config.yaml
num_hidden_layers: 16
hidden_size: 256
num_attention_heads: 2
num_key_value_heads: 2
head_dim: 128
intermediate_size: 896
vocab_size: 1603
hidden_act: "tanh_gelu"
norm: "layernorm"
norm_place: "pre"
norm_eps: 1e-05
positions: "learned"
qk_norm: true
attn_scale: 0.0884
bias: "all"
tie_word_embeddings: true
parallel_block: false
extras: ["capped logits"]
init: "normal"
init_std_qkv: 0.0184
init_std_o: 0.00326
init_std_up: 0.0184
init_std_down: 0.00326
init_out_by_depth: true
optimizer: "adamw"
learning_rate: 0.00264
beta1: 0.9
beta2: 0.98
weight_decay: 0.049
lr_head: 0.0114
max_grad_norm: 2.0
warmup_steps: 386
schedule: "wsd"
decay_fraction: 0.686
decay_shape: "pow"
final_lr_fraction: 0.1
batch_tokens: 131072
max_seq_len: 256
doc_mask: true
train_tokens: 809800000
max_steps: 6179
dataset: "wikipedia_en"
MLP neurons of a small language model. Each row is named by its layer, matrix (down: output weights) and neuron, and shows model dimensions 48-175. Each number is 500 + 25 x the weight over its row's rms, rounded and kept within 0 to 999. Numbers have three digits each.
After each neuron's rows, "fires before" lists the tokens most often just after its 100 highest values on Wikipedia text that the model never trained on.

L13.down144:465546529544481447483506496506477498475492542370515492506528469513435503528510492481556518519478458512482489502516544492504472491495486510524471497504518491519492479471513477471478519479496485529515524528488508499517484524471519462497519524554495486505507477485495497532564495495526499529427500496525508511523485496464522490493494489474493509508486503492475518491530507515514484469501
fires before: ",", ".", ".\n\n", " the", "\n"

L9.down797:534502501487503510500516490492493492480486512419512519523469496518539468497495495496438498501512488509488502485474579503458537506493492519515518502495490491482505495494430519497512548518474546481495545504496473493499451528487513523491497481468516457480474506479505515523446505450477536532425565514531481461473501511466555470491487502489526492497554511481490480455506490510548474520509
fires before: "ed", "ive", "s", "ant", "ing", "ation"

L12.down287:477520502465502522480476503473508513498474533496481437502469534530508478465504490472407457508499484454485519482526511480520530513480471483503471490516496487529528481478507481520525529491507533511486451538508522512480495490513535528526480513499545512532470494487505514522508528465517514493468515489479523468506457511479496517502527481520554529470553530511503529459525476555514509515465
fires before: "2", " "

L9.down758:512479507484537489508503518465556527515500514456494472480455547555516502541465498496522423507476495500491500431499508531489510561505511478481494489500499507462512548455460514458447528478485519489497554471533496514516488537500562478504440492483470546454492469557492463486497490502515493480462452500517528499526552488495493491483487518540528505503491487478528480480498460500521489492509
fires before: ",", " |", ".\n\n", " |\n", "\n\n", "\n"

L6.down386:489485498523471510474509491456485507509508461517452518509484493487564502498494498490473508464476485482504505477543540506551507474504484483535478530477530520500485514444481544488520522491536461454516465496533514481507495512497523509494508495490520535501484496519525470493548517488498520528496482527467469540471583542511486469496508473493542472544493494533494513514500483509488537462465
fires before: "ia", "ian", "orn", "i"

L5.down424:488498493533519531515519505499495515500520518557484514453452506474522486501485458501471516515504473522505506491522506473505476511453501496558471520497505464491507512462491463488534467532532523496501497471486452474501450465483505512506515496486515494514470491467511492535554470531509554525520489524527487510503481509520496477506499504468523502504525506465500550463526460510520538483456
fires before: "e", "ct", "a", "ction", "en", "al"

L9.down179:513534516515479460476470526491526505516513501525530478534529547464454481460483526505511448499507517486488456510495486518487486505513461479523507486474504488547507467528491495514524533495478529483503493535473467495509482534499505541522465536511479496529485462462485483534502496538481503495511475476490526481489509492500462542489500480470559496471519514490479495530491473512520520527488
fires before: "ion", "for", "i", "form", "ess"

L7.down717:490493451461527514515504531471509499505495482456494527502468497499517491482452514505572512463484503493493491466496461506537505527482503488519516520468478502488496544549474515498527508471534514490459509486510495515488495509495539472485488493483478485460468488554475523530469457510486507485465474520486528480519516522491484514489559517505503527449526515458555511488536494483487536520494
fires before: ",", ".", ".\n\n", ";", "\n"

L8.down467:534519493491518487521510476491500467547544486491479516474489496539510519495470501499476518505518528455523555496483500464450508465482483484456490516457464518485537506506522530515472531500547547508495475536500487533488501537490451449490492489500505464519500477504465499518541476505493526517498508483517500477507479492533539514486569525519488509493509493446503505475514522494500469523484
fires before: "|", "|---|---|---|---", "\"", " |"

L10.down696:529462481495499504521522478485493500507540504440473500507486538488485490556521476498497471523506505482487498461504516502537498511492530524510515516517523525484506516522497548522494509506499541521495463493544496509495479501514511464476505485491526460485502475501503472472483480495479475497480507478492525479496518497487496500519515548554556550474470515517534474465508530494507481520497
fires before: ",", ":", " of", "|\n", ".", " ("

L5.down260:496488536496493474488519529551492482490469487508475475501508502516487495574503503542494526530458490583528483464520527472478492487523451519501487507476489483487517480497543481499512502512526456484526498518521535463550543430539500496516471477493501518548479518435510531464477476531525472498510449514530506527456495507558506496487483468495494545502494487499513540518508506480539483477490
fires before: "n", "et", "eth", "al", "y", "ill"

L6.down110:521468520512525469524501476504527483469501495478475465488485489488506505482485480478500491524534469529507464494531497507500455504529499529489501482465495523552499490530494492502477509487434458456552493488492528506503531462468526510507476515485451507492505515480502525480528534474521523506486529488468510475460498551518452475500492525513512493527476588514503538498464543509505498523493
fires before: "y", "ical", "ic", "on", "ian", "i"

L8.down120:525463480460515486507464508500497473507492530512530468491438457568512489509520493521526525501504477496525507514499517470536513507563526461479548501550508474488493524487487508549534481484489522544498544508516534419486482502506498525503457498513485534487468532500519494486504495483474476517474513505499545513513484470479499545490531508516498493471461449536501504535492469532476483486514
fires before: "-", "|"

L7.down519:500476500505502515461482518493519478458485492467464471526501511496451503501504466528504505496449495487504439513519537507549476495484490501474497510477519520499476499490504501481520527491465506502504506542481513481492544494525502510538534537460555492501518509489467488539459496529490515485537498554495529472509554514504502520502503496509517505461454496545457542490492479532542468468521
fires before: "1", "2", "ad", "k"

L10.down878:533540473490549509524496469464511467523529485552511531474468494517492453532504482496464492545478517520529521493483482503496466498493501514492499502503494474500491506489494480488517493535537540560475488500480473452537485529485496517495491550514518484483475490493430491486473498454535491530482515523538502468464458511467411488492495502510497519476472468506507466492510484464543491531485
fires before: "ction", "ct", "ctor", "ition", "ence", "ctions"

L7.down514:471536487496487509452534487520435460537474509496505470504494527502528479476475479507508468491523459485498512468504492498517477515507504488515505535472535515491533501476474516513520509565499541471478499481506508445471464499550525515491489535485514491493497508539547551476541505492456521503509484476493474467514508502511489475516499509520488471493532505533471503505472446518515511455501
fires before: "ed", "ing", "es", "y", "e"

L9.down319:507478475524500514471549490490518471525481480501489495461550495503477527465531520519427542510434487514522465522485506518506483479521511497530517521500508554457480524478522513509509502490491520457497549495475506448496462531461509503526477495485545500453484455523491510517492489496531480497548475514458498541493533455526463506522540512439502491514463510505501524486489488522497505520485
fires before: "ian", "ia", "i", "j"

L12.down178:468508456484512476474477507510498536567475482408493495522439533445524513538516486494523509484520537471488512492510524505515515465529523468494505499492473485491545483486486501530487523493469499463482487511475508517477471491544479541469507499540541483520474507505505541467486494510499523520472532477463514454470511499515521526474532491495566548456508482517525473499493478546561548482507
fires before: ",", ".", ".\n\n", "\n\n", " and", "\n"

L5.down349:510495509523474526515484493536436446501494536521520494528485481505486482447532476509533483500539513511487508495499466466517496512500482490491463522510480479510530487528521540519487503481447524545519515522473481526551571462480453507514498455500573476496530487493485518475479520565564527534461494479484458509499499470481499472508511474503518504483496496489500519495485558470457512468492
fires before: "y", "h", "in", "i", "g"

L6.down871:473500461469485519520512495537476467486496472452492491510442486482491493542471505520514555514480472489490478470499463518505501501475461516552544487476489521454513509470536498468478485503510527518497520505533506477537522488498486469530477514472487440528499496515485510502578462481481544509536500517529532466496460513468493562476516525477496505478515511504537517505492507537495503492505
fires before: "2", "1", "0"

L6.down38:464507499497522512526508477495503465532465506518472438522475513517515434536519494473488510505498516536522500468479533464483519459447501472486484507487472519524497516473514512498507485461523502499497501488456483525485498517538466528497507474477529532514574526471527498521518521498515558538504502515496519490493532495520487496451532440511456486512497480486478494528510525507534516501513
fires before: " ", " —", " \"", " T", " A"

L12.down853:485520503478493472480532472471493483473502522303501491492550522477528473530512491508508464476508489459483492483502516540523482501497484471504519481475525495489498493506503482489506518491513513522509506532518503506500520531488474496489522503537501495469495458555522494494510481497503508492460475539519510503486490523522501459491581519520524504481497495467481501473452476528535501470490
fires before: ",", ".", " and", ";", ".\n\n"

L7.down346:504480455512492485471482485518502490494528490475452494470491525477534561512499513481468530473477471516480504515546470494435493432529497490501501471486461512528506453498508542474439565470501493486528499458480494507529473516472520486504524494517492485497522474504494508513526479450473492474504486519463534532519498508503520501500517524485506503540521513485493495483510519492475545447493
fires before: "ian", "ia", " |", "ulation", "i", "|"

L5.down283:481523474515484514540544494488463477442486501514518541524486499516489476509466454527458480483517482512508487506473498474521500503511530496497490474452487488467556552485501504467519498523559523511491516535470489465526465488543498504527468507510467521426469504543500481495500476507505528495497409495483502505506552532501514492485479495457516481478500484503454488468444453513531499489503
fires before: "ction", "cted", "ctor", "ct", "e", "ctions"

L7.down527:460486452528531500479489495525525487478483508558462441502512495521502475525502503521515469493501500475479498477549528473487465520473501522492477488488509483469481479468494456497487524484491494492515516510465443520513544534485503541502493513527517523503523510481547484510493477510513497487506468485534533490469514481520493559513502507501526495508501488481511514494499489488525466497516
fires before: "0", "1", " |", "2", "4", " |\n"

L7.down28:507510467526468470480498517474485500454507531528466472551489514474500543471506529502534497465472501480485478515491528492555482511523519477504481496524509486506505465537501490527488522520539482532506486482548459470526554499534510500545475500523491498483496496455487538490511497523559527485485514488477539472529431507458515486495529531485486460503546493513529516521531532536483508509452
fires before: "y", "le", "l", "ro", "h", "les"

L10.down370:512469497466504491458455514488499456526546513439518496452484462492453507508515495532540479498477525516480552477489502495541480514512510481506479505502478543477479482481489481503521520496454481501510501482501487585448504498496513561507491463548463486522506488486509448484505485519485511526481516523494467465489519481457520512486489523516539515498548527502542527490513443540491489511485
fires before: ",", ".", ".\n\n", " in", " and"

L9.down546:505503452492506502508531492495515433481473512322518440514496507481495479488497464514521481525499477490481529484487485501519535482511500509524481512470529492497513496484453501522472533465507541483515538518491509531515523493509472501502518496494527444479525468518510505479477479488495535469441492508528556468496518487484516458496532491525521465519505538512480513481515497500479488479520
fires before: ",", ".", " in", " (", " and", "s"

L8.down794:510477490550537518512550454456497497501478559534489492504474457486515489486452535498541463467515534504482440487554486521497502495466461539546477521459469477517456513525499524520462499471513440484514491468521474498488488519451496463504504488486506508501525517528473475537456516497506464502515498471509498490506523514486517497505524498457469526451489534484478515480495519571502505475548
fires before: " ", "e", "ons"

L7.down894:518487515491525453536529473528481479505528520538477499470533501484495453509504516471532471504483523483500509456504501507481538516538493476543457489511495501477484531447484492521486553501447484506454522516530493491494455492512506480519483494503491468524481477502459512502551515499479524492479500473461472490526459513439597507493497513474521545489480495499434468522491537507478502497524
fires before: ".", ",", "0", "2", "7", "6"

L9.down804:514528509502527482486482485481517461521520466531524480543450551475497499496492486480490465484493463507491501512499490504494526478471541518471526502520468542491487528519520488465485533474497488517542462484421517507444500557495506533463489510509532495504514499507512520530587510503501491498495467507457495522515508510474532499434465502508523529511514483534495472498511499506504510490533
fires before: " ", "0", "2", "7", "9"

L12.down237:496480467492507486519486516536473535501489467611502532515518526500490434515504479483508486492502535554515541525493457523462477474473505496524478516555456516524499449532486515496507512475514496480513484486513525474498492491507480525479513477495490482509506515486495507509443480527470482470516507539547507490512459474496504522517467483476493494487493563532511530552492454501501509506491
fires before: "9", "8", "7", "4", "1", "2"

L5.down427:514485496517436466482460506482478485502489519533488523468524507529453504487461478520516523468505532491515496461522515498480494504490473504545501492499434491485483469459471497491515497520470462512520527518499515506475528480542485531486522527542458513528541496493511509480471542494470527433532460509465501497448521454519511513517513495510527479528527484509460516521480523499546492518506
fires before: "ia", "al", "y", "ated", "ity", "ol"

L9.down893:512479516444540497498512492521504489492462471512515485457502554533481514529496471494470510552469531486450494496519534498501492507521512508510511502486510553496483484523500465483526518549497523551494533463495498510502503471507454538521485503466522504509505533493509446546513511455446465454522511546493495494516479488503513487465493514487482492480477470540500518492442452498532503470511
fires before: "1", " |", "2", "9", "s"

L6.down796:500495531452521515524504466444487515502474513540477486528469489506508520495540459465536484470539524480484532506470493529493512563470501498504459506488515501500485509472525495511478469470523488469451497507525492508524471490497549509494502526462488502478525468508465473536499510493549502530487459480486506472543493500489522488557503511525497523491459489487496506474513524579490488449483
fires before: " ", ","

L7.down887:505484487519493488492491508470501506530502506443483478509521538510459504519486496499506467508525506459473490519505501459517521479529470497511468493504545467489458518481493506500492526509449524483480522495522522529523490488496558548537488485544491512490530462540558513507519518516491455501502472503464528518491520525479555538464492480534546501501490434509507516480492545495468483490501
fires before: "0", ",", "2", "9", "1"

L13.down56:470487454495521486496501467487507492475445467300491526519499516517485510509499494493539507490512499496476519494516526471508494499466499452475503473528494491486496485536537487525477499486493516513529496491529509527500479500493476472488465527461512510479521465502491507492509497484520476490492504488526463494466504487497532514519535495494544521507489502485518496509519504519508520500478
fires before: "2", "1", "3", " "

L9.down869:511475481475505528546477495521496478492500471567483464549501568547537512481519485532461503508496501546482485493477519477488527474457500486530468511530501542532490495524486523461514532527485553488502474456442508528492478495498527524492537485456503489564533517513456474518486480516493473505459466516487553505519509503508531506488504517458489502465511511522462514508531522472510509477535
fires before: " ", " |", " –"

L5.down53:507465504477505481490472467477516525512515451551505488524486488499518538479530442492484502480505504529462524468474488522555458493483547500445528536504489476530505468481504495501474491495490539506479480491550523506506504522529522524492474509497514465497498510524456525532537487505505481488532496501520533482509467518479518509523468525487525461497564514494496525495459513548509531424447
fires before: " ", "h"

L5.down131:471480504543482513511512462511539476524491490515465513483522462501501486501503491499499537528491491542464454512489514494497494524511505526470527492462451474496511509481491485487525487500493516510479508538472486487480504500523529518474476513487473526498491532484495515486546520488516516480477510528481474513481489502468513537515499557442493496505517484489517533506497503518498523442507
fires before: " |", ".", "°", "2"

L12.down172:533503506546530496492526521524493544506520500589474509512529473496496498511513459472529477478487493529508535506495465525479451521511513493515481488539459530529476503518480493438515495454505514495469494526488565525460515521507464483495503479541505524477493497483482497526466468497515517499467479506557506503494547487503498454496467527430479494559474516512543544495493479500502513472501
fires before: "2", "0", "1", "3", "4"

L5.down447:508499507525464514517521509523517501510483491532544496529452510496474484538471443472510525511474497536544449493496472475555478493486491543497483534547514461499471471458546476513463488539503531515536481461485468540535520453542498499507469542517496475475532483534545477519519495501505533512521488504517494480515494505530477514481500470468532496489509482464482520506484504522472516475506
fires before: "0", "6", "8", "4", "em", "1"

L5.down448:483481511528518529507482495522514510539515524491472487548466492485525500474470537518463518528479471529500492481486489469542507506485480526508475485479493508510528500477502486492473519484502527480559487539500499467538527455531522498513524505482498463535443527528528531487526496423491535489543487474482544476530518509499472489451513466518503511526474509480492558515510513499477523504505
fires before: "y", "ic", "ical", "ist", "ics", "ian"

L9.down668:510511528480522508496502501506481540558498510573520516506502511511492479501484537500492516487486532533547477534508487478519527497505508479495510546532525498443527452487504516483546501507526536508536500482478480489498502479513500471528481506552500465483500450505480457495506476541498481508500478456479494481476449482498475455502463503513456449472520494526474516498531498528509480479479
fires before: "0", "9", "3", "1", "7"

L12.down584:519504496520484507527496493521535510481488516282515507509499512510493524507486501468489507507462523522489474494488504519497496500451503503496514491511491510497516494506477491496490510490516482499497504476499523520497468543501499470509491469490522472518517490529494477521527512528508499493459514451522514531528482476500465497482580504524511484497482510522470453537481498493506494489477
fires before: " ", " −"

L5.down596:529472504511482509537453444504498495480520461532472545467517467475513509460513541518504573489460532525525496488496503471555533547526487473538505489510500497511494485506504482511536493508507456472469505538446508482508531499525485498511483510444493518482522501491527552531493508506498504484509533558485536445441482505475522476488530503444520492473482503460487528498495520496498542508498
fires before: "0", "9", "2", "1", "6", "7"

L4.down250:563521521533555509502471470529495508519527517546482496495502472530521487475511521494489457544488510498507493483483489468536520452534473511495507474519486496530477449484493456551510526497528545471499498498505531445500469492502536487516490466515544498474453523535485521547485495529502512496503539552502497498531483483509505476471498501480508530489474534535511549491520505509512472507443
fires before: "y", "ic", "o"

L4.down268:507553483527449481474523507492488502481491538512497506515483492513514475530478509467480518482469505531487480472511505483524480497553477535498501533528512461479519501514473494514483547531509485463524528501511511520501508481494523505502519494523491516507490491486522476554489487466516519487522500498525469443513501517520513469476466533491503484536489500509478505533483502495509528540471
fires before: "ment", "ing", "man", "ed", "s", "e"

L6.down459:500506511469512484460486487500528531525479483487479490524459516520490498528453515548530478491502531540471500510480504443490446547503483502516494485500515498493520560483488489478458484507464502514484489506540449469494546528485509513498477482507511478536513515502512495431558509547482473483513532513483455535501506511500472479492490473442544468489457468505519485495547504474479536504527
fires before: " |", ".", "–", "f", "6"

L13.down308:528502518515484438521483503513506484540516482481516497511454477459485512485454464516516497500517495463499576484491507472486546555533521460501515476489493489467497474490515519545543499491503475555496486527478486482521499502515493483497469436528497484471507521465489484467478512487494520482482507456540465471455486536507537469527510530469524546507489488504512499485512487528509508449498
fires before: " ", " to", ",", " of", "."

L5.down327:457511504542519487527500475473511484534471492563508546562485480481502498469477506481517469488502491497454496488470490469517523512467475519513504492523479516518552488508496498559469504471496501494538490515467504459496507500484533516474588510476469475472507507515490507527501467488462527524537527514491512492552505504505474491463493513551505512443444520500507523482475480503490484478474
fires before: "um", "ary", "ic", "o", "ies", "ia"

L6.down405:520523517518531502498488506507498486494533520551517490498535498501494472466512516515470485438519530528463493485450468495504505521504502491517487540487477480464493482517509470558456511478499528476512486447501475524487498496484503476504512543533522495521500533463543478469517453524501490492503456488495518559486516537502487511470511485469479534491503510519481512500519560520524463506547
fires before: " |", "1", "2", "0", "9"

L12.down511:493541492516463486528502476515504470477512489372488531497483504551473546465524480495505487484503528485493509472487492494444515498475488454525510457492506497499501540494527506533471483445489473515529499511538524546471500480496488516479494526444489482486512442559499516494486506485481531487491499459491489478497501514482497495469558505509494518517504489544532526526499530512508496505479
fires before: "2", " ", "1"

L5.down554:464516526468504491476558467525488503495521513541496480532518488532555478468500525502461496506502458492492538497497490482510505487493483509498477483509508518548505523523492529515454493498542464504518508498486514468519487525487520508451525500473471498474538526475484438488532505482508513541501557551515496471497455488516484535487572476487524477490525486485500474480454496529542502520500
fires before: "ik", "o", "ign", "ic", "eral", "us"

L13.down589:500522546525486451516474504515514476463540519515513480488500528486535562495521543485521514529496497506458539514521484474477534470504527510545509488461468487477508524462503502470532464514518494540520535469524467450493455525488474473483521517485482536457526496509447506520496498499489542469517493426518515485502524443521517479509500499444465510520497483490493529465511475511501491494517
fires before: "ed", "er"

L6.down221:467501508558473493479521488532494514498522501516456515515496525550476481480478491444504499506532473453505496474501511528500474524515473529583540522515507456496470487497483505516495508503495437486501462424528504501519532473493476474505508511474483500521511522538555538506525462514468497525476468512519470463456469483505498515496482517484523492506514464504488527447465488512502510510488
fires before: " |", "2", "3", "9", "1", "6"

L8.down720:511484484471505483489496525455478507486524561488492498494485462464500488476480456499468515514491488459465540481518498507496497496458491509527431517509510517494517473500494545490501542527514512487518535486481470501523497496500526493439493488467494459463466483501503525489536492491488524515540494519514507457513485543523496493469487518498512507521527529555471517481467517501514465484484
fires before: "ed", "e", "g", "ing", "es", "ement"

L13.down239:516492469500512530479500493513496487487487497406532522489499546513509480539500496489496520490512504516505517507466524495515536476497524448511545471513491459488455511504480472514533477513564512552476515460501497489500499477457489489513535475492533511464457502493533481499455488494482498489545525504503515476504489498479504457472521441473499517475501481520473508462496467463526466506476
fires before: "C", "-", "2", "1", "3", ")"

L13.down95:541493542545449495521509488520474495528486503521485466434486474504511485491518496540491509460519479485478500501500499506537521493547491494452493453502511449529485513506499496569504458493505519532522527488541467509517525515503490484497536514506480496506493466497501461503498519497497513547539475490529499544485477518504476471504453474511518498492528476488494493518480503519527517460498
fires before: "2", "1", "0"

L8.down167:508526487475524511503474463468517456506512525535491476484475529525476510509513475498497525481489468487491459495493521487512537470504450509529513484471504497487486477536498494487529492525498525517475481511480480503476516488517530496499463524480490521495495467516555463505492482512495520499495455532454496489444489498458534446474504519535542476473523452524470593524512497495502545478482
fires before: "9", "0", "4", "3", "5", "1"

L7.down714:546516482461559473519530528477496515494481449492511479547454479494496509513461494508523447505494476482468537468492496509492493494498500503479495498443492498480515515458486467462525450535498529489504511489508523525464499514469493507490508492513531496514499534496480494446478500499477482475513526503529483488520466567522461535470558492505545513519473501508514471460511501496486524471489
fires before: " |\n", " |", " ", " l", ";", "%"

L13.down498:556542541502488508488490500504488531456498510362479518479473500542514453517515480518519489495485497521486501451504478542495517478486483489474514506505500494508522531483471467514489515534516511490493532502464490467521488526516505478496526488482531485483504486496517536535511509540504499498428485516496521487508532543503542496489528496508490483547492498493538498504511465481493512542478
fires before: "ed", "ing", "s", "er"

L13.down750:541448538513458520493477485463490502461482513540501493492477450522514530479532492544527541485509478499495507456529504533471516491518495526471439502530517471511449474454474498512477462464502478481528506491494476489517526521503519489506521504498459519498512521477517492543499458506509544486493467491501512490505446451482489521531532452445524506528500545462487531517506496476518517455518
fires before: "0", "5", ".", "2", "/", "illion"

L9.down883:466506514504486525465489472525492462529500480466534519496481485530486487490486482579516490520545483455459475487464504464516498527483498514483491505514485485503480500493496470522471512473502505496509515511504488515464555530513518573493479500496501517552534503499542474502492505531493482493485490515499527468483493471525522526484536514497507486509506431522450533511540489458497487422474
fires before: " |", ",", ".", "/", "–", " |\n"

L12.down71:505502495472488515459511482536513497483500521454534495485502509515499495539508475510498522522493522510489455550475441497479493471475482535523478473482457483493500506476484440494520516528481500528496475493498516569520549434510534542465542517519550470493493475539544519508509462511468557557469471516479538450522515490543490505507480499472523472500505511502481537478483494537532498543517
fires before: "1", "2", "6", "ident", "3"

L10.down465:436518494535479464481543533485493540466506516376505485518463488516466555534491458546552510525489506481499446508507525489530476463474464502503520546470515493516526471502527505515439517488488488497523491502516499510497506526457525491456499521484473478535470515497501505528472448516509487477508544458519526500517530480527482509525508493474508506496514519465536502480503489508526520511527
fires before: ".", ",", " and", ".\n\n", " in", " with"

L4.down344:468519543507462503481521489548489487522471479485493448511490522528484529509509515462494522497500482491510526517455532510464523524516501553478498499509496502507519500490471509480477513495528470497502503507490513490461452493539477508453473492515499471496442484509481473506541501479500505524461476527514523509496475557545491525525472469523546487516536493496463458478526539465532535523466
fires before: "ian", "ary", "ia", "ic", "us", "bum"

L13.down389:480541475471457471485529556541473487531474496505485468530453474463535478506489487487499496471483537489490507506496507481510540438566486484495509493522448496495494491515483480453485494516534475510521478488523488473486498511533512504455499450488478508481471492501498522497551545466485523509522513500525482488504486485504497496504499514525507521486508503535503485490513536518512493465505
fires before: "s", "es", "ed"

L6.down379:504467480494500507494529502532511476475490488511511458530482519473513462498533496492526531521440481509486458454519505521528471543497543509518492500511537509468488469480500499545464477523479492555502493481502512455489492460503539509512504531534522474479503535518490495475493464482493517496521557490482531524483513505535501527518501503491519481499480520537469497517506494493474544533506
fires before: "|", "-", " "

L5.down864:524465506494507471531506507571474523540441534494497481494470528519500544513475495478508511505476514504433497496470476443502508492440494474515522494514470509480516495479464470509484498508491483560474470524509478497476544485471510459501529496497478432460472521516537492508498511505517525523507539480518526516480530508492527461502529488510519498491502470499511502461516506497511477501539
fires before: "n", " of", "ough", "al", "le", "olog"

L4.down526:508502530491470499458542467466528512518511482483476482494519498526498518445441503522499539492527463500472474528485530497510456489514524473496532522494492524506537528505459508522490520496536489496497483554533512463503485498497504489488485487498507506509449474528536511508495476493462463484479485509505492479453475501511499547498517509483548502486518571501530518525490540490489509454504
fires before: "ian", "ia", "al", "ary", "ie"

L4.down77:502546481525517458515513489527485455516511489468474499455538506444488472516475495491479444526517506537508504456516533502514521489525478512495475473512521488481519505464479517561514490511475540528508502447504498484530495528500495498461464518485485509503501483504514537503494492500539503497477541470460495476491494486509522511526454487508490493470449532515495482520488496501546501470512
fires before: "ess", "ed", "s", "ted", " of", "ers"

L5.down166:472522492484533487481536501499517515505467497525479515509514506524513493490443499490521470492521527480454550503458491499441510477507564512451515519471501517509492472482477451506516477495484566473492522493499465477470505494485473477550532488531493487535497507525480469524500473532537477497493531547492514527522494516464516490493568516498540511529487499491507494480551534491471515508506
fires before: " |", "6", "5", "2", "7", "%"

L13.down576:520521517504512479494500470478506522456431471409514449468449447537483500485493512517498496525513527517503482493528520520502493529544493469493487486491529465498550488511498511508482513477472496508472468475549477520444515500484512510552544485479514539484493481537549504513506451479499488499490540469497486492519486499495520521466498518496519521476514525497494515508526473512489468528518
fires before: " ", "T", "2", ":", "ode", "ens"

L13.down175:485532481520480476499522491499528503476465452534551529497500511495489503503559481470510455547533460504520490465529548472510470502479487530523533534497510539491499481503454509513551498483483502477539503468474503478546500488476508436533532469460468471507468522478501467505554504515525540474488499472517497465482496543527529503534502497514496493460501541516478509500524443498519534501494
fires before: "ed", "ared", "ived", "ated", "a", "e"

L13.down107:519494531513485573487520479506480535513469490367515500482484533526459538502481518487533494500462481524507497536457544504495517496508508481532507506513513507525488497483540518500532494512468527532508518479492510493503495438506489425538511531491494518512517481546500500531484518496536504506481503461504498478536499519490487478516483469480490488482466511507481469504479510466519460528458
fires before: ",", " the"

L5.down375:489490494466517478518503486495488502538509467538528469472488475429467443473550478450496547540494498512448494485520486474535501492493472537528441518491507491481493502509505482541507477503516535535484520502496533528546490509519549487531494488480494483465532502520495503514496521478471547507519505516514497549511491477521490527486482463513519498466515496515537520475469489510500505524453
fires before: "5", "4", "6", "7", "ra"

L6.down560:509483463513509494487505503537496486502453554494501484525491474443508509480499523553527495506474501510474530535488495489531484483492497472538516513490464496509493486557472560498486503509499527504464480491502472506508552480508499493490503436497452486494513534491507536502509496484492540532512483497477506487519465498532501528472465464508502519499485550483527501483445491542446521451498
fires before: "ist", "ical", "y", "ic", "es"

L9.down476:533505481484451501497523486508491502508511478452504512493470526524535518552508452495491495546442446528473519447555533465490496555523470522525486471520530491503491491523485523533519531493492488479510503525489466487488478534468521508484492478521550471487515494490523505503480483497540531476502517460468504502498500509459491510502486502499496531508527529491506458474483480505508501564484
fires before: "ed", "ing", "es", "er", "ices", ":"

L7.down123:479522524544517452494498531517508482514532494507516496461457508465477513510564510499478479535452488458475500436507529522513492515497530502527503509489520485470494513480474483496509514509487479522459487516529506465509471525524454480540472541509489556472473524538493499511438487478535512508509497485471510493470514456496521501538435479490469509517507502492478452511497499503493505515484
fires before: "t", ",", "us", "ed", "s"